Weights of a small GPT-style language model, trained from scratch on English Wikipedia.
Architecture: RMSNorm before each block, no biases in attention or MLP.
MLP neurons of a small language model. Each row is named by its layer, matrix (gate and up: input weights) and neuron, and shows model dimensions 256-447. Each number is 128 + 32 x the weight over its row's rms, rounded and kept within 0 to 255. Numbers have three digits each. A neuron's up and down rows have the sign that makes its largest values positive.
A block is one neuron, or neurons of one layer that tend to fire together. After each block is what it responds to, as a language model described it from the Wikipedia text at the highest values.

L7.gate1274:113180091081132149070098117102135170120163133108119112146081099196148145102150157110053086067140131116105163131129117138121132128142099189182144140094124190110138130152177165100178141081131080157151142105141169116096087097105151142085206128106116191132091114205104186124123106131170159100135153160109060121059048090110127119157109134156090139135084117131132127088112170162146174154137123114139098124153127099115130150143123175137137069147147131096090121112180141144099132115132175151116083090157110123108147077131102091174114129168176148153175171090173098134165143159100111136
L7.up1274:095169082163107193196181147206196098091121127114139132090134112113180141123089106139127153074109163167115158122101139098129112122145085153159149155162061151122087082149141073147147171106099144102132122113170121115166090131109115146181092119120111117159169148105091145156104124102136140125128128145133145143103064067108091180094177146150152099119163160081196166127156074147059091076146113148093122111129107097171121173075166104184092159136100086090104142155148159178101140150094105149062097161140071164126123141092104112152114130134093082146139088148144126131093073065134132165
Description: Transitive verbs before objects

L10.gate139:135128139107089106120193132188144114130121147088125088104142166159131134133162181111133094182090125094168134174047087115134126078071149085154086087137090092109156143121125159095093171120102094147143104147073151146083137106144119080104130107077209098133115149096107152096084106117149150087095101166106148111172086131059125105115119103074175117127179099110102163092132133149129142139118105147065157117090081187117136164177109094118111143137142103050099086094095089092085125114125102156222131175106082112103133142176169120105109141106142061142170162123156075162138128045153130170
L10.up139:130119098129077067152101149118167126153156135181140100104119092126095084150110161098140114176127124161086117191100142083100060113171122144152106088111126189160112139175134112125116176124182078104134103104148103131056120141160094145076063094111137089110112117182086129177159133088123128079147109141118151163063137125084107150058073067087150146132105132161157146132133141143061151182121158121092162165138133109125146138143181091120082111142129180070145108135143172087076147128078149131166076178134135160094111126128081122113117118103133123177102145134115175111040097130116128117
L10.gate395:110215115127109143146114068086093097141083052170088085110129145127145119065104105093156137137114168111160133211120062112150114128112145091152137138130120133123140064077125094131117119108131120127129101100139094115149099120166147139135193102081163168108172115166117177167072151103133160115182134122088093120055132142151137161141198109108196178088158137184175088102158120066111117129129096120134083168136159141086079060163136138154143086143108101106129122192118111139156137125141130135113131161165102172173124165145141127120112092047111131133172137116126105154125117130099132161
L10.up395:130177081150092162140129104131092154167124154152096109127077069173084130179167115168120153138094071145150167172106144117148113121144151104214059178167151124144099149137104104091063184127162168113151140139171128134116112083144157162072124129126111135119080118143134139081099176150133100128110096116081167139058156092068149081116122186127103171133105101138115155109108174092134133123122145144089188112137180080180130129087150149162120106100110132109113156125105125161108106122141154118193144129095116135089130098144093185057094115161094097054149128155159166147144087173137127134
L10.gate742:100179128093084146104147178118148093148089091154168126145128090059128126152108181151127160108135122083142116125120152117148100091158141157152145130102174188148044127110153077139121110160129161182131082107109090063123111082170100086126132094066165168141078136133059154114143117103147081107142147188183090121096161160158135167135117082165148120150144148135133172137152169052095121148147113144142111119076120162105121103149146132116161138097142133078114129167172164152097146169144095103151066112160098123143099105136080134120116107094140103098164130124143124166111158090083071178
L10.up742:106186071165097142140099130071085107093146129166103141109105127113105111076133211105109161102116128149064115126094142123112084148150151114199173179141158158121157154141092145119063117046133069121062112175126123111096110113114075120139104089105087129140103098191124126131044112113123082060111150094152138165145092097177164137135154145114142164097162122111068139087139114081095121127110101162147192178077128121185182135180132159147169167120145045152119104094130125062134136107110141156104083126129162124073090130178119114134147159134128105162117172159106125105120146169137165132
L10.gate988:091100107105166073166134132098089092177100081126089150129143104111118072146147175183172143145171121142104086111122133153138134067168110095142141166103155111087117121114138148169151153104179144148102119128150122159132087157196179112100133120132151120169120098232096157120137115156136134090152121102102111134156150120160105111069119085156150154147149083132111106141167096128123097119134091104142075104179166133164156137108157053100113085132133192131161061071146065085148186143075165108123079203173152192168161155153144093078106116168147067139183208081177171190115065158095193107
L10.up988:134080129110120144139107082165119177087127104147082136149102176124077125133100153135122126042089108151131166123072176089156111165115161123086095126146142120132137173120061084100124101058066121157213180111076124142093070129139124142143154136179119113212162126187181081168125165208175124097117171107113120168132141139104171121122111118103091138146084127173174089108072200164121098158097148113168129122046124114123117109119073143120211040109160109166140068106123120086124133117111176139128118107128121114088156083130084160114084138095109145131171129188105158165128122157105090104
L10.gate1364:143180146160118141114092101171117080140118127102179149102149155111096112112114165119094097098179156139122154093121103164068163124135102111176123129117156160133148085165152098160096197168159147131208135135118117103139158141102101134100171129153079111117123141101129098119131115108120124127082136115143116091077157095159110136071158089177175131147163102143146079161103155141096104158108105181156180111128120125162076070203134114158160134107108094153087146062118130133139089137128099117174105062172113185146138150180100213134128057089124098156095065070176105180178104186088210130
L10.up1364:098116114160126147143162097128100099067107115180116101161073175151144094183150107125097159155132151144164145122152103114117100164161127165113170119142139119119126142122108123138166102164163109137137082124119170147106130133132124144095078160143137097160115118149153113136154152108108130099130127126130139138140096065124136143142113091087129147146142107109116122107180086143110165084133129152181106132180186147101084136140152143145091124133091121128082161091159060068140113074069146119155085088122073078092101134155068148123080089112113176150096158113194176171166145156145097100
L10.gate1833:079130063129163132130123104108127095122131117171164157167106130108100125155239097148121090158170101139115081125151131128099138126121152132109127178118087102154128089133165089143168134185130189117128078076139183133165159146091151150166160093102063112153098124106129139129051138167151117100175132119102168139131121145051142105160131130229171131163104058118172089107167092140163129101079148121131107160121142164120158169132123116100106206155126165092135110117101207117128128100090147147172142126135144100122131142135120136158170124126100153114126091105081176113195113146107095123
L10.up1833:136121140064128080118126102179177132092131123155119150119107110134183077090088155104107104147151195104145120089170115202152103095133163062080152098094116112141087125166157136128142146144073160182208110162169102167103153101114153111113151091113134105164089081194103144151121129102126172139108083092120166085152121087087106112127139117094172117172160114173124120134070081120134097131139152089186200210090126142081135075075153161117090139141103122115111114127100169108130113046154115069133138107122136134126131122053089103117157170118110079111101123101148160148136117118161157088
L10.gate1945:100139173092166101104127076126092148086183122089083166105108093189083160112123113077158106077122121133123132156154123138103094197133096090156116106136117135057129141129107133124113124115139138134083042132154129153125094164112083142164154117120132159163140104080091117157106108097136178142072169174134149134109095088121067080138091125080146066168161190169143104106096145157122127120112073154079161164081137129181169138187131100134145120096123135111107089143125116155156173105144081156167068087117113134106067139149140175148118096100120079150146130175161126073165133087108149188
L10.up1945:129129144111145146129160090129090129149156169162142173151100145145089116124107081170176124157119106163076156087153155052160145118136148131203050138158113129143141128178084117087124154122115167087125137174130124113126074121126072151158105083114139080133158086156085113069137121149082160169092112165153082163117163163059112078078123137083142185142118132129135085147099117157147135118078097105173125112125176141115102174155126168131166193143091112137177089157109130130124144098082164095155159140153171137097074150102138116156123129158174184109128127176112158179113060195111175124
L10.gate1968:144181173095104125131130113156157152079138141133085115139112144127159122140133140116168081092092120087171111127134113168113138148101153087186135064104124118097105137116050150105193114100120152147148150149137145181098075117145061153120158125151064086115124086120113143081100110090135150102162106134095101194109147114088107160169074142152146120168155137173134162176172131123172065143116124102149117114097186129184130151144176135092079127173086118090182136147125139116133111130140105101146079091174158129144099080121122191107145160115143127184140044161140139137138141161187149141
L10.up1968:169094154118095112165124132150122125176141137121065088167203125104104171096136115121160126111079175113187064126137120089172128149099126103162157094159103105137131120098105162146100159105139178140122130168149122124127159138126135144081087125136097153042131089154064136123079117118149117134115112145067082176101160133105149071132085120099125118071168088117146135156113111162101059123125104157096099137143167149127113167104082199177166120160118138101133104161103071126092135165175126148144177098135161157114181114094140131106171174135105170129078105129121144188183130092137142095
Description: Clause-subject nouns (actors)

L3.gate324:164123128148114122171133125137067080120088072098118106182111159165112140181139161131174118142121128196069066150180121150118163088092105155185088114176098079088154147135133124066122152135093082181088081115104090115133128077081127190091099153092083116109089119165126139103124107058110118131083062106094202166150099096157153096138109088170087117160092132141102126095138150071105123136131141166080132153104148079077120135148099073145118080175176113110104122119128125091160133144116161078168087123191160120088164101069152137130140109104065082116177125156197176152107105061126101170
L3.up324:111122120141145115149067168131117083123157093103124102130098093159174152136105135158144142118115105074080091137123098104123096096149126162103126098138113101095085146146162125137098134128107138117096101156118093084130127137098136183145132165148153057134078111137118107152109085099090094131161084123111174120159091154173142156100087166148100063112156150194114113083143104143099183128157152065151196099088083093088132162150143167126151160150130105164141140171118119119198057119102147064171135105135140149155180127113126131149096109141118126172149128121161147137174103120165151105
L3.gate423:106114086187127126149077063178121110118162087127196156128159151152133088139100171089115106114194144077142143115114094131070179138126070171098120114140119087147136179127082129092105123152181143155163148116170146160154134145138076124092064153094101117176120166190117163081069114082147158151084130122083117134145097104090143137118140106101145155137122107102165187136100163080136119129132153044136128091092127112127164169106171120158094122124165124157137111112132054173166083144122097141095110121086174178107161106157137108119113174069185207131169128093093059118105109181175080191
L3.up423:119192168190159110107110127113105127167164092102163148136171132166088110095162122201202065123086067134123167103095102173117175168060121168085186161148146076123091085142096147138096054089133100142100080150061143070117100085120117107090117119181122090100116081146088162146139208161109144106136166095166122131154098143177127146149169171089098168070120155169119146155143092173077150169150133190124155122107123077161141124158102115093105113125132130166118071114160134117119138157123223148099139129159108098165082106117104084088087142140113160175141103113103106099049139109116086069
L3.gate532:156152128121137158090063140084097150151103135130092149158109122135151105110139162154123162100101090147112099133205117149106142165165083173154127122155094141119148158145131098113132099117151127123131065150143090161160134129130106169127120126120084116137107185099147088078211179056152090150153163110109104123116136105199130120098169113147124111094116120103089090178150148139192148048172126096101163175112112103098150097129143148197170126156161087153091131100112147165108127070155153096097110184143199145135126116161163120055129122169095154148111142160121114103070131114187168173
L3.up532:165106120185088187170122103157109130116142102189130086158088158111169114098104151173163146084075070156104136142116104152148141109168081098102156180164091165139113146118100105093120131175122178117172110148142125116155120144143148124135100128108095105168166087125108143145127137082172153107136166161071114141107098109132137072086178142134146113071150164151094151161120146125144198060182126115129155179123162168133089125127103092167098113132125149070082107111103102181107131101155090178150139178112140169138101200087148087181136099171107095123139056090149053147170130147118106171
L3.gate595:135173106147082102147102154137081131142094105088094104126057154159136101132146172148180132127146160141158137169181116091118072150117127197190127154189088116117156086132133091157139123133114086157115160092070163151105101133111121105076130153138179092135093128152109136138150153095121092132086135141117095101178127148172111138070149146143130139178143129158156076165166097104168097114121125141060090054095184086117099158115105128095128095118092103161093161102111080134128136119088190107093065167131124143099098140077148135113140148131121097173137124119146103101107137082086105133
L3.up595:147149153156154179218133085128169136143103153125136150157159156129161131111191121141155102120036088139125165160157101077136141151167084111108090132095127109075103153149119106159136075097080066134077117082123108115138119106135157158166144139041071141117142160167072133117149186169098094140104169146086112122110061141115126128088167102095182165155074047146151136161185106096122135152159172164143153140081177143137178217097143164164121145188107164127133148163126089106136146110194143171146099129203104139124085095181166136146081114153158127180189120125150075115097134080159120139
L3.gate1412:179117117128081103185138098119150153058131166054071149139161168117146190135139145073158135194105147175141178169086091158177115127119116197128138108166113144130155109120068207108177076073162094116087128116133065053126145062111124101164144104140134120110129129062120149102119201126076169116110141120151126172111136145146138117105124109132118120166067158074176127169141166155142072128178148086107135104135091184079157137132142078078115125147129208144119176156097122083111084186134170170117094137198157188087088106138145222118118085130076150111124117147130088101086148137132157123
L3.up1412:181149164113063116107135170174136149170144145171102119122136169161176147191130104139151125140171108064157185201172141113096132150171145125137146080155151098139139143128093124060134112141148082090120093137102139195165136130074086154110131163181184163086078105086095095137132162123109189039126125113103130136138078130154094126083108139057175135131128106184129193147128147107108118066118167141074159137185158133110215080180108121166107142132174109128103045104095088157162178099094077122153141149131121171085083087152080140183122113141107119160132124134111114152161071121125124172
L3.gate1461:159159141105080119121090134096108113128099108080128146128083159128159103159137096124126142144081119103144113154175137156160097112094107129213177157161078208086098175153120094110101136121141065089154135128121183134128099102112107090185127167137126099132159064093126157118139168161138153110125115147128165145092126146161174136113151149178124147112087097194138174105195150104160108155118102132094165150102177108137114124066115111112115151137107155126129150125130157181093094047132084117124103183109080129169108150066135187144111168081113093124143102066083182145093154148099113121
L3.up1461:172121116131143155138118153140115171165125084163109137103078161066125112135135113087113147163138104151143155122183122144169134091173172144168106126136175097141171145151083120117138132150144098137137112145108054095096150083138085064179102131129110101135122075085116145174103104177129132092086113102071195114086134181099103123071161145097085148143078098108105086091128114111160102091096100084228146116148131099210126177098128143116072147134108130145097106154090104126183132089143054095139116151106081078143094137109105100104140120152100170144184142186165085090120071095156116128
L3.gate1906:158156071154098117119107101139138098129152084095134122091173147060177123145120114135123090127098125131072110104141106171116129168092115119155214191083157121146155114088106152111128173089123121154114084111151117071116145117169142169142087107125146129105080144094130149129145088117157187096118134152089115115124112115117137168135134073107130149126106154106158132113108153143111087180142086125158101106079106076172128105178128208189180082128106123085136120162160084153119126160103086149163136090177119098118129111123130074082115143130129100112146107130128104163148149076092066130
L3.up1906:134111207149093106092087159110133098181139110122125128137153131116104102111176129105143109080109108123110165184169090069086093113148139111101151072173123166154112197087145152104188163093089071161129055165178146135178171130130112126169140128133182168191136174173071136123111174119115119109075143139081128124054136144070114149126114090072095140191097084092130122166072112080110092143133135129083140117184193068132148125148118120109107157104104126147119076140169161130142141088095133152106076159129112119180158094124173104155142128153124133146179170104183120101145109142118138142
L3.gate1974:163123133192127137130131151138189128136142135166178115153149080127157114117148173140112119104146119137178139136116122103086162163141100115189168129179066136098111156164081094058151191072116086103137083126122116123140134117076096124107160142111167098140154133183153143075130074111136147104187151117109139118125085121140063139086154109134136119119066049141153155085171113155146056127150150156140123198128180122160099150135082117174128048112102164062123173126143120147132130071162144162074151116127118091103128115093173202160151102061069105103137113155140123165117093179149088119
L3.up1974:113105094131121178127103114156118095146122146106087085086123195095098147131136109102088163112112115130126155136191088140092138143075114123128121200117134159158159198135131090087194146139173079129111169132177101105085117073127113155172127117132101122134092128122113159090158104100102083161108142156151119133158117178161076067126150157134093076136113159101087144085143093181155192098077134096172139120135151186121095055149105149129088123113165109162121090158069101181134079121161087147080180094102077108122131131068126115112142137075152102111151104124119099103120118178167124104
Description: Transitive verbs before objects

L7.gate356:127066153170101159108081087158146148104103131167156179184123111141151095200116137131102147161180135165130097148133127136120138203083084101158108103138127160092113199132167113117079114129124146147134079132160134134101117122098093198114132098183134099124170103122148147127096146171132131084139110090134137153143165108125136072084157143159081108142128041184129067142118153138091111097136116153176142128088127112107118158191085134152159158078158155151184121078156115162103173120082096141126098116101088084126096156166097106090154137150109127067101024112161120116098119160183104132
L7.up356:083118141118176153076145151146102159122168184151147120125118155111107089093117129113103081122120142144162164098130072105139171116103094104111107153146097140116199135190098130205083142081155113057102120100110099181085070156148148176122097153104073168094097179164166102129082135145089115181147124132067175133102168130058104072125142082095102133124137159067084162066141159093154213092128112105127190176126126072142137056087121147092098130104140062116099094167139162093125208140123069087189198100113123109105108119113155135194160156125187071127173093129159107123115138165152098136
Description: List and range connectors

L3.gate524:150138107102157137116190158094120129176140139116138159171170131155078153104164132207095138080103170180162128171075080114154131115133159144169076112135118181164117134158153167145082033088112087146146151141103167109140174120091164110117162115182131121158158071091169170122207167117095120136187154122167145149148166161118172161131159135111165151134146123100060129142152128154120125165099070132115138151094085057192123160168148152140106182148159072092176127118131129159130096140151101109112104155089125172110140177103102169087095115164070199149092106119159172093126122120157094181
L3.up524:135153082099142128097129134142086142103087155149136206104133143137132093196120108200142138102125137102128089063179073110110097172091103147165168117119143122155096090178113098137137141049098102079100141152123145108133124124093111105134072199162051057144178102146163104160163174185123080195082127078112052154127156124104093159134168094189185100140124108077083147137133123142149126139185122129175116135121112105136111085092167146068172137135143104156081195129119127138115097133078108123141152163078137118159126129128031100068141149134097100152159172109172125129111177173057074162
L3.gate626:153093063114130128081131091134144212133147151123158117114123167140127117182119142158110126151118059099152071175116162141130111160117135120145154143198119082148111098141090084085198135048137144124188157087133170125172182148110083149101099095104125073131176099108115169109157110162130103199162184176153162106123120164147110133173112097108103104140150097138090136092104104075172154174126144096199111169148132175166075125152103158093150067122150131092128092123139085136068130149160137134131177117132120108115125178078081163090126174143148064153106138165173156115119111119132146148
L3.up626:176155134127156132120190166097079164089185158164124150162083115133094177192143132173120055076152073114095136164138139154165171159080165156123100112104177075080167141161132084137124109131134142113186119147132080125141136174174140159101057132081098072125171150125153122127123134088169173121154135114154115187126183115165096194132136137124151169149060165162122101064160116148122140149135175116185155135150177079133114147176109176120124097198081146098139092182098074169149118111101122159100094110073113127066120178119132154138126119148127117089106153154093105097090121150142077099
L3.gate1117:122124142140103114148142091100100123134121122128119135108090071160097132138193115128063122133093191134119104169115140146096139155109099143087080083103104145104171142147112094187101072095073095170111163082088133180152186196105115166168127111087154098118117145128099129109097092075175097083180177102181079175183161187088095148155124122146106190102129127111085153146110071124103152118142090095118130064099122172160104123169122148187186106134202096161150163135170127170190102116123158157155077060091152144150070077151096130084124179136126168123134111126122112157104082122134071108
L3.up1117:144081151133127109145107125185074127178143126164097068133151168168156188124132103108097107055122149136116155185138091117067142129147167089124062117135113133123173118090204164159158134142184136162176213158095151143085165090108143176096173061145108116153127177114153126155131108143147127120136120117160123055103096137094165122163146174116087123112123091166138157143087114143115137186094169111085080094071190168198143124107103100146159120169083089121113089133143136088132121157143094099178158113078123097140095207079098091076194191144127117196101108147090098160095140145183123154
L3.gate1169:102177112116156125167153137079077189085120122129168160083188116131093177121169079098112166071136079126120064127147098171167130129090112063141047141096081120158142082170108131152176120152150081150176096113148097126115110142085082153144186130146087155090171172103135154100168156150125156070109146101162120119112150072175165137144130069132135123111128108087090175181148149113149085140147155164158147085063139148103196132101183133171140138151121124125118131142145108145076154155133111109142096158086119077133082143108173148061110116061154121071083115140199183091141130149065131134
L3.up1169:143110128140145112105137083086120158088093149116091147184125133111125081121115061136135147132081125109125084063128084151175103159166104116168072185160156095123138137131143185141092097172150099108160098066155193100124120115132153122056163161047112017139146066167132126137176159187116185182089108131171183139096119162074100142180083099108084141140111170067106168138165142108144138109141100121111147126183152132120091108128136151122132102081113117179144122130162043125153179189137157125163145101081097187138161123146094097140113119193116147097118187182158064190143148129137120144
L3.gate1713:132092121143124083123090104200098117203158147108088153143118166198091127158105137146148122146071069094170134080078136119134137089078132086148168131174171128185152096092085150145160092142060146162074119076109141072160119080087128165149107126138146095099164188134091110185116123180083094171094152090091123161167152168188133109197180111098109155135138159100083123096183132093194171178172117167187123074152110083104140170065124120126132133113090139125069149113140154158099100171110127114074126077140106133112089156153128180103159101158158143177159165144166152154175175133116155111
L3.up1713:091106081120109070082105142099057126107104099102112136122082195158113171140151103151125133151157161107102133188081118143124109168138109050109172161147196130137158091139165150108175077154067106123057085077108090112131128185085160128120156096056110170056209117147156070134112165104166169157147174106137059153139164139110151156143127077147162130096129175109174144113132127149169118180139138128132090093186147164134154145123100146133142140126139202083085101142141113104150136161144089065124124054095102096112090084102166146129097167172092106112124109145139117134121122156120170099
L3.gate1818:124106089114138094149152070086083098138143093086100098105105201091034075080117140101139169079155116138111139121119057177187142148115149177177087139148127099059172127136099131155072103110129185144112175130114096078187134163128140091114120102180135103110111131149139149127142127156151170160117171097145081149155160125184108046151122160122151146074087137098106144138157141136127172140098073161150178148130156135113093127122121171193084067116107097123120118076203118163136158072149172208164107102144118135136151132102180111112090152148076142083164145102186091205167123103087121150
L3.up1818:162124136090110089107116107119139141149158179174155115062131079136067179115132111136128104146155107136183115116178169112125102138105173138169134130077085144122142085142176174115091107086138080176130147080084116175163171149085112085163158185134164087147149108130109144130144097096151160161107098152106126161118102105148135116121182157101116143125134113116121115154185074110069158145146113170110087171120121115145102090161102181093098138111126151119144101090084107080162074089179160122171092086117105190158084107098155092179131136142143087136180079122136129149107137107085073150
L3.gate1855:127057153091098082173057100125114164155159159159127115086094099100142103164173072095094063128153135140120099152064073142073097148117102101153093151101175100118125129118121125170148131055157155119181142140117197184105132145086156127115119197189190151130168098131111083194133114181131060165118122143115110132174140132132104107116133092073136156122079139065068132141194192136133109144146061085158151121122116116159116161178119172160162180084122118075132158129124093102123120137142158143137111111143170131133153142114137147135132095111200110132074115176122141122110157080104103155
L3.up1855:126158143149106151141123138076145130147082130139112147092067159136124121173142092051145114079164158144158137128116147131118157178040151069164180101115189135154105071127158101082127091100151148116088117112099152118160168085104154164110119137160104114156094154120180104105146190172094109154137144086149114078140170122135107190116157158155191159163146064121141118117113163137105117109138191147084169082140126181153081153066105095144153178104071111073122121139135149090140110172163095137171084133117132161108122176076112126094132133098150087152127170142156171058100159103162093073
L3.gate1901:096133151115145183133116128094144156178079097155138106081097109095143102146117126095142064074152161086136122106161125194140111147200156137125162198179151131097176123125149150179131149113185095185141174105141106133111194170092096128093161134098113106107172095088113102154167143149079094142085164100147167130091109166142135146115152127124091129135113128141125141164177137091124120076097126131132067159068100133185109196125119128142158146103182064133115086121175138072119144193126148107147143142135174124134156096109162162059126161160152135112167127144186085176105087160132099136
L3.up1901:149095124115096171112099139052150097072112175102099113159157105127153143156151123121105116090128119121059132112099211099161097145123153087103104098144116164069172191146111090167126153149123143126115125122128148067153134132152162111052117141076108113083106122083211152170085152089157132149168080139142135111114067161108118133052120121153187041142170193117154084071071114129116202130130116152088128152079115071093139103100111133133172152115152149187140119137084133156101173118083146157147121145102159086174119045084087086159082129109188156120123127163164101133109154174131088083
Description: List-item comma separators